From a checkpoint of a small transformer trained on Wikipedia.
Size: 11 layers, width 224, MLP 896 SwiGLU.
Training: a variant of Muon for these matrices, 360M tokens.
MLP neurons of a small language model. Each row is named by its layer, matrix (gate and up: input weights) and neuron, and shows model dimensions 0-223. Each number is 500 + 40 x the weight over its row's rms, rounded and kept within 0 to 999. Numbers have three digits each. A neuron's up and down rows have the sign that makes its largest values positive.
Before each neuron's rows, "fires after" lists the tokens most often just before its 100 highest values on Wikipedia text that the model never trained on. A number after a token or word is its count.

fires after: " J" 15, " L" 14, " cl" 11, " l" 10, " was" 4, "ly" 4
L4.gate544:503525549468609530517532576523532494510517438476469507479532459471596501526595518511544433492497444494538492513449485521567521510479478514528423542547446528565583486521533426519549492502450461502523499456598447445517518498582577487515499481483570526476516471505531460479548454545547542527528589510469638562472479487479530460537465450532538530559502508544514477467468497430441513499593485538531487493500529498554548545516448573521493530447511466486441558544461450491485518483475530535531539488570525477477512483522494511498537457475481448458508508531539450455534524436505505482454459438579541442556512473530489494472567513518464562497497469521522504503558550468489477477497
L4.up544:457439499492537478495497478534532631441568482501511510550511449556501546601486467524455500424531501514517508523543495520553489436479515512494549545499434484458550614505488448539540523512494536559509557444459436533559497584505577487503560494446532467460543465502545469522502488520525483506461494508467489492499540469536553545530538399508463526501500497544500463534494491500433495476502502504503464524489502437446537449564548451410490480457547520501434498470493502490470512562509531461503530466563525487495503533535473474529439448489456482480483471520559588532498526521476471485457457506527527486496508409438491448525545506549499560495497612546443434456497565453425421462502

fires after: " S" 19, " D" 12, " G" 9, " g" 8, " Y" 7, " d" 7
L4.gate590:521455477513474457483504507544617499527458432534494498454461456522488472487502561536531471421483488466510507484462501490486447519504470503467456473506490539480512485583542499419481479473432476512465466556470513516501489493450479505608469488488567499434429481554426490540495493550504483510524397463470478525451525437501533464503531504455517502513498516528493579475498442544521518580521565433501518459494539503526405534488543499477430507474483442488521438580635467456474527487484503523506415526550468424521545476551488471503444482481482494470566579433552438500411462431493525518496513521496579524513530479537520564539478521507483520465546505549568459542491453550491478534492
L4.up590:495504528553441477513495513505477469471526454569504473464536473497539532501466472531527474567517453559478546540466526470487486491466497454460539395477494550484545532491529455466539516550446475509450531597450415498500508468522449553488489551434467452436538455452485442603530471513462493548451477481523511551522503468514539471476480501509511509510454550469483471406495511449526506557533560460453477533481585554511420576435568557487459462444487532499523526580523525423510525498506499416426515545475448485497508506476413521451464481513506516503566517486494504537420499463518476547456442500486574574515503493557480511473487545455505485463473422463481496586462505508445580513485

fires after: " R" 29, " l" 27, " G" 10, " S" 8, " L" 6, " s" 6
L4.gate123:493490549523513460422505496556543517488486494560440492484503541485527487522434526553562450478452437526413510486488513507483491510447535455496504460490493514493595538514478530462506488550462474470513514523482448490507577454546510475503448500617484492523521449432533480485486508528488452484583466420484525529468517434438547491465514538533488523526488469496539573512466493472512515514510556471482446409512523502549573557504511466598408464409486473550510464456503476565484468522522463535510520461547428459492502499550447614442539575480488492480617530550516510564541448496549495462552545467501486468488501493474498492514482498510482487457506486558583488538499551466497433565429
L4.up123:488534535446473472597448462565516633476513493529517553524522510505532402483536459555456525474482504526550487485519557561510514511445531491471443426438475489493538493513512434502512394465510492503532474498466571487498496556511454496511536467555560457486458478515484576523542525489514462499557502446528545463446482457479553471524483513515498526494453514448456502538478435490529440469482543504505529502510524484494561463559502493585476501528444451565537524529472478509520532446532496544525495498480532445449499525480567432440460532525443482509542548492482458437532436456539494497424597463514474496470489576541520482460542628492586527509529547523478472555415507513486453522478

fires after: " m" 35, " b" 7, " v" 5, "m" 4
L8.gate780:516539492440504495512498480543533444569498478564461484504468509525494536537382444441461480517476486559448470507506456555554501471520426485454532474461492455498510469481486573457532510470495525538576520539410512529548482474482526492488531479518467449454535526467466550563390490523556541507570506526503561501438545448492531512508484522483499518461437527448638417583515511550481484516586505527560504545449536440477438490524511490490554538511546488514446562532558490498525516520511454476531443494530541490459486558499430445517476476472503541522550474432547514462557508520457541470501549457498547463435528489552542460526504541556448567453510491522501510524513539540523434551445
L8.up780:491537504494438448418482513485501447472457488523500489442481489420521459544503556508497488474499436477524467528610520498596509507559507574564477586522533481535591468497425506460492488450530484509500582464512472495533484491531461509451468559478529503538470482525551494511459515504506535479533540507506438477547491469439479491399564512502540475472480483497562534567535494447536473476537570518510501445536512527468482486523470456354373405495477500499507565463537467499466455526475456492534443510583446479471546475487525489466468464532449506526500532508522500500518486589473485469486545517532474474457407464516504459427517505533519463550476505494550549513531505547468434493441

fires after: " W" 30, " w" 25, "W" 12, "\n" 10, "on" 6, "w" 4
L4.gate205:429515510551450579490537525592563473512481467561415497506493569524440408518476529451572479560553536504441482522442532476460474564520435534512540504533553469491521518474483435472527589506517498521553515527502484548497489542475462508472471496536451539505532505543553477500429474532524511485466381503511513501480567483557429486514456501489452509568562401562458440477517513529459485523452498539454513391524484491491444559447438520518456471473483448508505537477499555559486518529507483508499413513496470528526522502516517505441502527483466487478532436454505404532578502549493476516467452511505465487487474408457550442512536501543532498492560511535479479475512454521505550458559
L4.up205:518502547447498535512498456495584504543522545473529500530449549508511469525435521556546509546471491454491523603464533505566565509537468486469475473466496437509446533470473441472475523461547526524560407462503552477508445567456470534525460525469548494543518563511557485474495447487497493479399534496457494446543558526469522493502528489537516491532514465413596582443492514546549478514443496472539557479523440563576593469455443505514506509527492520446469532451565518584522523505522496505465484501521528592510575480573498531474463571514508484498469528465602586471505499502543511529479512465475522592491488493444484540487512496488450508499494530526486485588503521574526503504439

fires after: " f" 16, "m" 15, "er" 11, " m" 7, "id" 5
L4.gate188:531563488466501570501496562506484501510497446437439439528455481495487531486449491396491514497558464493527486510479557507534498522412465466399516477486496475506455533489438565571509464536492474527549524488488534506541476446547549537524555516559548446452486424563503487544418481498560502585519441544525538500481506538536524600508418505476449528591486454457509449518505430527521486525503479514485564530526437455468532535505483481462523449465446485489517541460538492481556535533493505502568520548573511512486567500513515489501454496502418561504484476457490406447540525440529452491489521453526499501554605515519466458395477484487491454543498514462523553456567506493503522546500
L4.up188:518536453479465485635454534493425528483432526463478458517478509491492539458502491478545490452496465417506483514532517521546517531445451552428532513442476529449520564499406529594503483484485492479540519460495524508475493490551514473540466509431569482430564452552424473476503464472513554542504554571490492461476475570507505541485517534483519512539534480475545509476536465451526505482475522456441547476525510464535370526547503477393500490488508473514495529537545505495459494525475494484507464551482484456504565480529533495543506515360469472558470546506449434438495456487489525510481509475467469536555594538525540497413504588499460440500442533462497465487567499506526492543503

fires after: "ar" 13, " " 11, " W" 10, "m" 10, " w" 10
L6.gate428:616467489475504447539439473482444484484491506478492478543477533437459488484526445474525462519522506557504482579513465483443528572485481557481459552496517543440576487461441492516445521446517508433564513491594481503524493459486467587494462519525500509505589425525512568486483546463447476487488501513470541535464455495473569586536495580492457515504550547585486490512532579578495568526471509469443439509495453506527500527528534498493509498439427592538530539437513454480482501552494461494551545525474497451479454461469476466535425509510496559649542527461469479536501517495509505523561493517523491500571498503529523518459536528551487532481485587531529480504473512541558487470507
L6.up428:472494512499561473495471527478487489557483546471486552538548511486581499442458512612515499466559543485516520523516456490529520444510506553506568505476490508558429506412549472556480439437472449449439533503503502497445524405450428493544530442437476479543505463573497544551497476463540504527534466545525469532466426530545583579475498440486549525481503452453503447472507505520502476609520563447491465504491496528516446463499453516494566526483503503410494469538457509445413466505534548495512475466503578512476487517511454501551513493499497473513543398486554482508505480490500552443577500447527408522474501544460533523508549521439476547570486533468461506481583514530461495508535

fires after: " R" 14, " D" 14, " M" 12, " B" 10, " d" 10, "d" 7
L4.gate684:512461443482580424482492385640448514468495453518491523547495495442513506462433511468458454533528447532557454510506574503476549506509464448531498432524480541498439530522496429446522532536469522463536519475491509561505524506485489424534474477559559477478530479517488466491508525525556447498521416547508521417466504485462449491509571491471490493436460462561475485444454478563481465501483483543522456452562553560538460509503462472508493493521494507533503557564483566424534428478474503436491457450572530462506481526540463525538497503563476510536560565534557550520436470480486474483516523530511602457506467579511466555474472544496536467530500499505487459467538565472426489517512
L4.up684:489548515519511430477483460491504454464441516593469434412465457475486533518547544501477538515537431457444450502510477510453427511474511470418474472459497561489571476438483468536506508476485512501483485517450522537551488450550497600498470490522422479486488473508537548543575473530421479458496458529557524587464516543484520516505450465521497522535475434469562442532435512501470459560493460461501473530458514583477468502474447507477519438481494482562467470522518492464559487505559477546562464518478574516561503479565534483464480475534562482460476548471481524462595511462543484507474484499481551492437481495539483574412438481507480518512506424579466538468461467531491571598475

fires after: " w" 19, " y" 10, "'" 10, "w" 6, "n" 6
L6.gate165:561446496553545514461446590478569583524528544539539465551547443417508468514522557515457523521491439448579481538452474500471464498481472552448473533543455517584479474496465513515454452534547512427529490475432495456478521483514495501533438456514444491547488442552528473558525514509525576501463551554526473485518481380488566535424545547518549486536527465530531558493487462535504503480493460528452492448494496477535485470556526508491542522516446562567577461450531529494509513518545494450561506490488470516540491483576461496515414496491546489516557492517431492494540545515485502524558443516437536562531439476492486562461529450576514496450550539525540469487433549541529506466549
L6.up165:514491486450526474532468605444513547516428481614528478506535443465534502511560625502500480522501553511413501533493453478502467514543445546470526521491430439451507563494493538521553500504504485507516554524493454492469442506466463519498512512544510403481487500556523384469478512516474576490460518450479483516473508505441508445508500489552462569530529503523478538469483551488480467492553500479457465475489538456488499529489496477453446554488536504517572489447493491530547533523495530544510605512505432449504519496493433468480505536504419507557470473499430520531604422457453515608503517470515533468536532458479491512477492595527476534523560548486493536491486468593474430547506

fires after: " l" 31, " L" 15, "p" 10, "l" 5, "c" 5, " C" 5
L4.gate663:534455481492566504551554499477468553455444419493549542483432454439529503470489564529452457474510504498470432486587531473493536507483517505429481428463482508498452496461519518491536526537498497508505504517502437482495507432500540484440534519517560486465484525539489526594569479558509472485533475554549497434522551497566528446467531469448475530565489528528529493502479516440461424611504514476496555570531508439517530514594482428476514509458469492471505552500533530490466496516441592365448530484601528514450451452478494512515478462459460503493502504440513478526511547486513415435457496510483484506502491507485488525532587493544462513446547541449484516493474543560545404480500
L4.up663:445507456533546536551519505567445536529458502453521454418436529467527542515488509470483466518459487450519472499448505542606515488474530541486539513442506499614567569550478482565514509533598461450452524449491440461567492424432519535454502458466469524477472455450438540470624538475487483526517497503515536474534511556480537532480496463415463505505542449503537519533511447473519546518538497556540531511524499465452456438505439490442478492481462460456453495518476529502487504465546595493459523491526526512547474522455511613493537551516476484540495476522525533540524583438492508527473543546465521476535514544485515587460550468550442517475590481461512532504490515528543514495471

fires after: " w" 13, " W" 10, "ur" 9, "or" 8, "ig" 8, "m" 7
L6.gate172:492485453439579492554500519530572529461529421487502542465530499493445563508544502474569535505487518600496510508546497486450546495461525522554458503560530490482476505492542471526461444470493462450484531394512528543482561514484516459459534504523467557482453488517498512442508523453530465531549429512476465495502499569445506558517554507448483528450461534561477552547522465544536493530632503434524479510459456450434476484428497463504580461493591488530465470465508542425493524568549466540468461495481514485445449520441420528498473435489510506558465517449496507477586535464515512542535503511522526440564553504480553528480537528503547505511507510617569433495503522519512480504555
L6.up172:488497542491500523547509424475473553611394530457496493591556530539491489475505499495440477481459516522529513508501489490470473482500547582515533552497471450431496475493453522535569506472473450470485539539460560537404517532496497491508522458481544513473498470478481494438460445541521553487491490579506465521519486403529484542550485465552485486536551478503489547473561524531499494409469532457512529433473488448527452545460569552445568563531519520473585451537533500561423570471499405485551460429506516535481514473437486452535477529555496520558513527461441539432502460492479493557550563436558496546467474520503562518521527509516522522560537473518498433459526529447479495514461

fires after: " f" 16, " F" 15, "S" 13, " S" 12, " s" 11, "qu" 7
L4.gate820:496515503520505540530476542544513562516530523596500545454570408456478524526528577422498409468467538517516530506478524523475439525506518512508564568442454502546432515508500485564527545456486513496507516547463550501541439484534530546436474521474529507430518513510479566405464520568559483488481558539501509496559525505503464521482536503526498486536447485486507589402499554499532494471483484423487492511491566457537397466553556404399509552462541516536524587506500525510485520556518449513428493562531455518500487425443505480469428448473459518463503480524489534459506555533499481462441456451531540566441542522500536472480487523505491478535448495511478474439519447507460503474502
L4.up820:478510449548412480503564490536543455477419556522477505423504538533491471555426479454527468482499499514499544510531514552448473492560482516514497544517438460481511582496498519463497477499545558548517545535451485523578544495609522527431484578465491434454542506412478481480427654541503517486494519510546485458552506468501520537518499486520470462531524463542535530422542513484543477476405459530507465431459487487506517497531488421385483517489507495538495509453480488472512517554442497514485516533575494493521561490545453537494487471498446436524533466469511541467457504449503520425473469534529456517465521513407501465494534538537479507531450476471576453456554445484485560502494

fires after: " o" 33, " m" 32, "m" 12, " h" 8, " l" 4
L4.gate157:496559519448492525504520455503412499458429516527517480597495507501492595507515491510552570508547471469511548532462512507509544528430483492484459547421499486534555482512508578506524509584513430497564568534477477442511487452572508459535514502528531556476553468550552460545540559497524467435549494497535564549513534472502555446495451437473521538546486544509541518462523500469531513485501527487513451595447512504529523447561505471531456458445491495493437512515460491478473537468509482580556516515554489486561553512465529491499533525494489474523566458501533497442522524525496550495554493526429479583576522414594489499584533502562485482473560541441446547471542467415518453483532
L4.up157:514491507442452509473486525548424554472498480530450490510404487497499561500531503544536532515507407512520543538498489511484555527482504531459474531517482532546497506485521495573547470488471492486528494486482515483531546481495507548534427491480459532511548553509455474513543502524501525482507490497517488472468559489420540539592497504545480417445552524489546473479543490454521505541505424464458554398445476497543545467553441441492465480552448499538487438541523427459474503514519520422521565614485551580464534499498483451493540437435545518536551453500456551469449466432427423441479499574479498469551478526518562442482459479568434507533533545446472454439465497536430483524543

fires after: " s" 19, " F" 17, " S" 17, " f" 12, "f" 7, " G" 7
L4.gate263:532498527509509499506583564484436549519548484450526512519514600531481558488499522550441492450561478467469445521522454459433508509523470523504588470568468548475446584493542463523502459481458465476476497479493511515543498486509492496475470477455512443410519463508465461444480507533575520547531522527509498518445501503475534492467541510539503519504476516541506545529464510530473587386454595486467567475581517470527515558465508513514494574490485481485548469486530524500422613417507521533444484499502484525598458406522519410517480461471461425489480496469485531525459503440525560550484465507444529522500444474532574506488540552461488485430569490503520460511513477511474443448546
L4.up263:572546521442476393492473560504507482518479435464509509491478486541457444466555521536520527523483514519513444501460424439440535496435489549430377507473416460500497463510504479517536514519475435476484535559480551485441521502578535488529484531526492453476508503420551523504448562490474513481461556451531477539521547416500440525586534485531501496517436545510532515466425463539518487558546468496532484473451499549522482482529463543506469500448490504512591492547456451474576483500495523514475531445568493451432504522522445474425415489564448477509511578573511475589488442543477484491452470444481487494454531500491500484498471464501513500522497432464500476468521554480486547551416

fires after: " t" 20, " T" 13, " res" 11, " s" 8, "p" 5, " B" 4
L4.gate826:537450565452568487584520534531441553534504504436519540542506497529481487541371452513527476483435465482485512491506451564486486485537614478494464487453513441492540479478482542416440486504540400458435473488552517494466546565478516525564501527461439519498495518442452500501524483500525557435521517512472510482532472478524486453548451467457521527448530517490537559441543445548570528447551520479425520532518473525533460522366457550449499536534457543549517497435513511476470527510548502480517502532454464535462531507503493533441463441429500472479430424503533494416462530506501523480487572496485503562458442467524551512503435512490505455490479497500476471544489514462569448507493
L4.up826:546487457501539511498420549560465543511483564541518499395539505450440519553533481528544552550519471493529485512490436573523549502509539501458529493544510547508483515448491404481485534552492534486514523497445517519503475448509492492516493475509462534441537465431491534416554502496488448585499576538381520545526550532506531486443520525494548568468562550538594559487503556520496548487572522526489500520463486512555615557483500498465506467537583452522528534466407459473561475481493448513490480544541505540462524482530501463511524515438521460526526447520468470434455508479534438554564537490500510379490494528456497522462473518492518490487506503532508458476443443507550440505472

fires after: " ex" 16, "\n" 13, " M" 8, "c" 8, " c" 6, " im" 5
L7.gate248:515479493484519559480430540423492474484527511535495488585553512500501536474486518472428480488479511416518477434467575554466364473517454442543547505479500552518501487494483462520547553414524497397519524474556546470463449481442473471587482493529472519461493508491542512501480510525571471494577542559439564486393570524489434505505506499518470512572483514467458482471510508504589481442526460468520483518460537493515480481537506485538545543486506447442513493512486470477395511420507436545565425490557499500476573433505504465561498516519504521452498570455490469525490503514519527453503467497473456399460595541504502477484484456468527541503491484471524499526556515487538553497523
L7.up248:566482480457473544599508505569468497501460550550508463560455467506472578537460504454517632403507452544504510507428509490449551573498497442505517478504482516451445483505466528515494522504568488490502521495447510501466457539457454514496483447442454498460487481566493537579507533513489503553596501486410507562499498513523459547470501533468478444460458485509513487494562459481456477419519513434458531453501488499511489523540431463408534502475544550465483555523526493474478425510515517510504471594411513558509567493495528529535466500480474458497534574454462514527505495558522482479417446498489519469491525512562584480492506539551481502439534470487416513501520479443463475459578

fires after: " w" 18, " un" 14, " en" 9, " W" 6, " o" 6, " m" 6
L6.gate835:460496455413495494506577446481584542560426540575455503506478477513517461532488548492534439483548441492455542542470468485513450525508516478479522507509471447496457475449556583489482473477467551488532469587531532438537484572463532528493466555507478496583448504498476462548499528466511520493555541422535537544561457531454519493497497570535512494476596486490540484396491528534532529506492491478476488562526502465396469467490515439527510497505471492540481547511449450476521575543479512487468443495449487519473530501562517522403467457496496491564473444484454490483457480516445486552459541476591493494557443460474533525460488506532584462497429514499497535489414536463456497535593
L6.up835:500462487494493571487556479442472499572486552525468526414513448531447520548448468445553535501513481491524519480473418485508498540433486484498533555437506506528470485518501530466447503398506488460466437560469488527505491513473534526476551534481482552481443510480559512457489529468422476560442472522523459533487481489415483437467447568518482562521550475446466566419527498500455492551553501498569558497394514458552452514553477513510472464612468530502489513545482503570478616484494485418499507505463537536468495498484427466503460477542583456528481463442468558488487501572422500531513483539502488484500482447566509476531584472519562522520495433509520496530455492483509484537454

fires after: " t" 37, " T" 7, " S" 7, " s" 7, " h" 4
L4.gate587:575458554470491474567457421513478532476444492542523508509540483443510466531491461528489548483515492481481502488509490488465499539523447429419442484516498480489473520515496458522536561502429538524498522573517471494457474480500483438547513474467487483449558435522398475502507536505545475503472553464492567513477526489509470467525438465599471578476501519488539581398540527476544524517508518378554542492530475463466440575465520475459475462509534501426519494486513441481536532473526542468536539548439503463484488515457471536526533527506470453471549438524466417495471459470567618490425459433495525510488523522469540468545485523449443519533418404487452495524536460470455457497513
L4.up587:570523496508614456499491521486451463515470535558538493520561535452533553499477461451553494547504493546474510512554519553483466416475506521515564598535452478565496489514496505493464515427461567509439524528516527473512495542428559503462430563499491507464478528505477521454463521484555458477425479480482472438503504509496462427536436465505438469438444480494580546433536521438493508479496519510530554473497491480489572466385504555552446509491539519551554505513417396468537531478502483432495447432523530497456528503466485484489473536529449423494550418533468476440496498420490513495536546524547520490544533451492486427441522448511465478492504487474504509470509551437507515543469

fires after: " L" 20, " l" 17, "al" 7, "r" 7, "ign" 5
L7.gate830:495533453505430450518475436552460511465534469503458546458460520549509492403576527453476497490475506519464529554497509550505570486467516475447567499541491537485497432542483481559533507533490533592490480480514576512497491447575461474517518477490431559485479428484529497547512502535547494503421511501590533524471488458482439453462505516481481525496531582472471527502478531529542519492507496484475525503521469469533449480494523504563477464433402510526468420407490460465488461525550600457463546520499430475508509527504474525489501491476483469460549554506514509520557587578478468421467489494538553494509495491557461570526494500513506456581647508510590560543471495506502480462521
L7.up830:483454381477475469460420495529537448414470484514534511455522540579497536497508524425476527552419487560487533440480480529465450490467528510510532468506467454542490564515475489492553434525541527528573460483571541511471490506468474449451499438457483525538451497495498465526489518474531508456460458475514522509468463515427503484518558489439422522451481427520494494486547480428496486473515459541609570512485549451522495478509467486464503511568456473442503484484494465521466548516464562477501499509478507582516557500503578449496513502482522466477519505505542439501451516540526443498528534477559469522498427551475497557433579522615543474541559485463502586510531566592483542532534

fires after: " |" 22, " —" 14, " " 14, "%" 8, "ed" 6, " 0" 5
L6.gate559:407493605514438420569483465498473537449509502505516509427451517509507476477475529488558488422445482500474486546496526480487564514518436510510463485519538523538507509461508492572453474454499569449530498494501493492504457437441459505546488454503543485465483529469493562469587557504551459528506451470475530488499488520459501433518549527471544461544522532352502513494459513448557528476524412513454461557525519533424490499507551573483566479505547516497467486533507490504510561515463549541489544509487552536574490503460487463483480507548497537578552503486494494585502479495492495492534510536546598528549464516449477449421556530517525532505505509523572553525496435480416454601471
L6.up559:504474581517516472474484530481469489519448503523454474576486468556425517445551450468482479418477549503573453484503515522489576509544546578519474503451563609511605470497461479522483508525454589501526472534556534492472509464494501555532516482500480480480508547550509371454474505465486494542504523489472475484534456517484446444434506491542481452457513536418481497426487519511449466491503505450490516537511497447541583536513492479471415541491464534435520563543491410540481480431516491550552512500509533470579519446515586468501594479433483495484450468509551456475492476514544531551504539481485423486511485482443529539545471464458448529458494557486458549455556496480523514483513

fires after: " M" 16, " m" 9, " P" 9, " H" 6, "nd" 6, " K" 5
L4.gate454:436534509523461465511536421518509536543428501517547519470513509462483473524459517612515524482557480511499533565544470523536525505460577494448443466497491485544448543488494502469531518446512522563527443511566522495540438480525479514473433503481536496502473520504491517476498528463551523453489571517455475544535495547509581505526419552497434454475525477489490492553501449462536529485475587528510456491482479546481477543572516458555477497467474545496484447447481477468575592545520476537490470507533522507491604542570492480560460557453468497440489422429517425548428423481471454488419549446517485490514518498496437495424547518481499550481435562420571495487528458570512525513494
L4.up454:516443558451522434479481536453467454492542388436513531477444519462564540486508460506443534498487457439463457487479526518477507519491542503484450436536455548500455451488458427463505533441540517412535504495523462478500547500530471498555524450486557514494509510510489463457501420486446455488520549497471424486451509515473442493549538504520508487551481508476518495574476495493416526498527481441458498516596472384495539467553519488533480551478438495461520561468480540551490503456444545471518431512482563511566478531508481491500460502471496459490529488534505474527559398510520477487531518569482457417496416441493524537492492530609385499458495499532525445486545473552523427501479

fires after: "ik" 14, " P" 13, " L" 10, " K" 8, "ip" 7
L4.gate786:460569449535511471476530545533500451505513465523594492483505516495474515462434524515544494549513422431494544580552514549474555528443454433571482566506522453534526494497459446496463429564486577493491428451548489557519490555510547532461510465409463412556524495451526445499467555416483520505498484476437494524490513553531564550508503556512458520553504444411479521527455494504519503478550484517465492465591523530486601453501479485492481536459487524475499527552519447484523498463579454541540513530549573530441482566530534458458540542511517450416471445489515425564502499508479486427486529539495473466536500518524463477418457494512502505462527515555475544531475481501459509483512
L4.up786:486519488422584484535500590480433521515470523511500478530487513475496540462530478546492453496485455479615476541524497518495498547533531459548525465500451494492474571462441462529525479510488554502471438472481505588487446498507478472537507547489461438522504462502477475500501488526540504452511525484304500519579411482501521493519515520482507531489535465424428547509539561468502483465570498454523438548539495500555560470538467472500502486442528550469456555493452491448441505554509474495535554472506536509464505481525460447455516583513425451482508441558561511542474475458461500490511493548519476498519476437591448524435600484491457511484492484503555484554515486477514520428444

fires after: "it" 20, " W" 19, " Q" 11, " L" 7, " d" 6, " w" 6
L4.gate361:539491499459495459533522474432480575543521488560496508514444483470543552487460503515524502546471462551481520513379527519446489520492433487518465537449460478506571508468466458530446485547525498496483509584477511460450526561458543505439489489490458466506469548480496456503479460535514525520491467480517493480484482522423534492454568502474447519519588522452527492510510433439497509504546493454472472570468510487473566527537556478524511458473477514486487589520538476515419532572464507421502474501471480532484531446486543512460584438518383565516418551565436520464549507492491423501510431487546514472494504545601552470514490531497432513565550508459558554535509543588467551545536
L4.up361:521439433515544458558500543505510545531459487465456466469474503484545483495514523512530497555499487461633546546425551527486544527463436478489461481477540488543537580527538503551446434570474440495516490454544501506516462607540516547420470461506503571516462516459497471589469468508470459515534451520501493542454510533497472461459495513428525526504516516482525471489628505538534503537486473483524456455442509489469561483450483469510450478585515517470495538546539499540467438507470443490467439471566493463495450537512487507464534532569466440451548499479502547487491522455465541541431496483514529488535510490559579516434550470504556494474525561483556404508501493468411440455511

fires after: " l" 36, " F" 19, " L" 7, "l" 4, " f" 4
L4.gate867:538415512537456543561548437546424474485537533517551532499510518454471445449491463487494421512501484481459460443517572482548500526474504520553486459554469449485453481520512453501495441488475502537452518529482484556547562472489460456511473490489430567483534503423471455598504442456505479555472479496539610456467503514590607483465438485489505467518583499568495470500515513492527499431504489458524528481533484526481505522513516531505525477521389499500477464504527472492469512565480529514470503497480449465528509448468545460536528493482452430546498514543485456489519605431494481415525505529577551457515515470537516527440566484469539503604532500504494404540495436517502500483557
L4.up867:530421496518450510598457511481464548551522510477550517513530538492482460476458504504520474516514489491536519466534508541430433527490509564480516563532441456506481488477495490497484516524481531480516496551553535508579504507461446450444539466466451459469475450477545491494548502477537594531502537504538507490471500457560569505459494566436452496490477513534509446492505501422541529425544485468463541490525467495497604497424500539452591516485411504509512432523484468515506564498470415503532508408539543499522512441523538517492581549486521532561540581528567475465548506462441537434529437584538475539542556495506514506418581543489494508534494576516561420456475475533511474501520

fires after: "it" 26, " l" 18, " L" 14, "at" 9, " F" 7, " 9" 4
L4.gate638:517413521559469506487529558488557548584519441547461459455560462452542478498466494521627473526534510530532507526517554531486496529467522425558543534490534453522500504563500546527528532497439535421510549485463439526422526473472508521426443448522411507521510480411563492515535480595516560505506480495509554516499493505512584465422432537488546493503444529488530560510485431467493492492476513449479532520535523497496522530501484491520502507495506554504516521526497512477497492499491485507450529493467566498515504496472501518515502564500458550530549497568433455511478506493520481377451536491492507505481555595479536433577516469480498541449485430473527435576429537534421456529558
L4.up638:529461539549489563507558460471579491432502489454475530480488525510497472454483513428430490530497518520573534464549547575432500448540466474506466489480484529497551448536488541424528578542585486586520485543475522501435510527560565516518454485500487485505458483407539475485469495504486437499577578420480549439526496533488521517499463442534493493510493527513571460532556509465486511482444447565523504487453488430489447496550509469432529477549472502516432509543564516562526491553457575472443523459434457522522531516528549534427482430428534491522488564469514534490508538418496431451484462541512488488516484562490492501537521456513494537537453569453485545543426461497503493498449

fires after: "\n" 23, "|---|---|---|---" 17, "r" 15, "c" 7, " |" 6
L6.gate225:501494485501517485546490545523523523482488593532573433542491504571421486418501453505531464508499515463524494484596571478518549489523398495502541482545457530517538509558522435539509482498494520404521521565533529473473550547547526549478487514480461474478537415460518546461455474489506515517523475532431551506458551484476417573500446452488507473448478525504529460515459427498480420455450478497518526563526496468485401480455508554492469485532508482462501539493549460519557544475529433543505502497534514506505531429488490440511461476494510508522481497530485527529439558470525425579517383464499485507502589512503552513450488548462462501471438442562521542518543536607509472476457
L6.up225:468415519493490494539497536566483439466494511530483477569511502506518470449540411422507488512462437450531509507489485479439564499468518512548445528530502501378497474473469487498527494532508504492426528603577469476508528509495498450539521530541536504508490523444483631524528523491518458514477479470513488502543516489459481453487485531590509467464482505454474562431419502486506556448520492571443531459441528515475607503548463444501535486517519482476458524473458490440477461515532457472471542470502490474504511537447458474429486438555407474497529549426511439536457504493516481514502491494505447508526489435514562451440609534511533414520508497485502587553483573452511499490475

fires after: " l" 21, " L" 13, " T" 13, " Ch" 10, " J" 7, " ch" 6
L4.gate712:503550527509546503565528464538519467519553494466469409510520486508533502475541533458560475454490495555510490542465515577506500561486443434509423497426497496516511469500519503493489463501525500485519522533458476493499594488523482544524432565422544437492490499611562562545562477581489465541513497493448503570527455586470518540505546407523552521498496542558499499515540431448447435501491515468553533502461496535479593546444535490512495542438526412500464485549435444520477520467487464480500468534519557552462515459480514515529471438432528444499516500485435566521498516451545561558480476488537503401488549478476449541513526472546512462537558485525513553552572476484528524502463
L4.up712:509455460543527432474510484530497515444486563486545466454566508512454482562515545538607543450457486519506530528472509539521538516502486539508480526496434453501531537477460499445427490500498538510520447503494520595551463470522504554560472582426474525490476467487488516523550478489504431540515579518452553521474470516409522442504488441571558479495506442511523562454499483474544551478473596502511475471437495476438513459476513551484496508481505501474505541581512487496435419552496416468497485521504456589459492519577501532527435457473444514446513520497494590569504589433512562546484512552516515434534482482479485429437477482488496539554507503550536483535512498523518515399511

fires after: "ran" 25, " m" 12, "ig" 9, "m" 7, "ort" 6, "od" 5
L6.gate66:532539574537477504455489530453387520446509445519506517497475518494537508504537569464497558466490496469487543507538492485433529511441454522489492505459535487549465471438565413516487485591525476538536454520498489497502468417497530474511443489531562449492477494525481509435535563544514496551487412576454519502486462546496586519511433521489567503541498532435435510488442470493473507497413597538515416505480463463481504465509554454521494489524497551527467513519475450505582523446474508502496493426534509515562531521475489514528487497514523555481508449538510479552504526509525497441451422472455475559489512546522357500489437459501445435524490460534568492481534508538502469447400
L6.up66:401510496408455547536473425512433536519500463494481501478395526453516486437548497493497518499495444440459434549557557530531539530498467560469499497488501464472487528547524498481462377464517519505484544492491433511530471458527484488461482469476533489541471479490441498516539470497466514526493566494525524486586482487505482610493472484564440467517570430471489465463513479481472519591473534602462501513528439395517467461572498424431513477486495433511513505525552476476538505476540540539539522539575453520574525540472464487503438457483405467549511529529548496430437526494478482540519488534524461533477410451538482487496532507483517486506489510520516467522489433533452523547490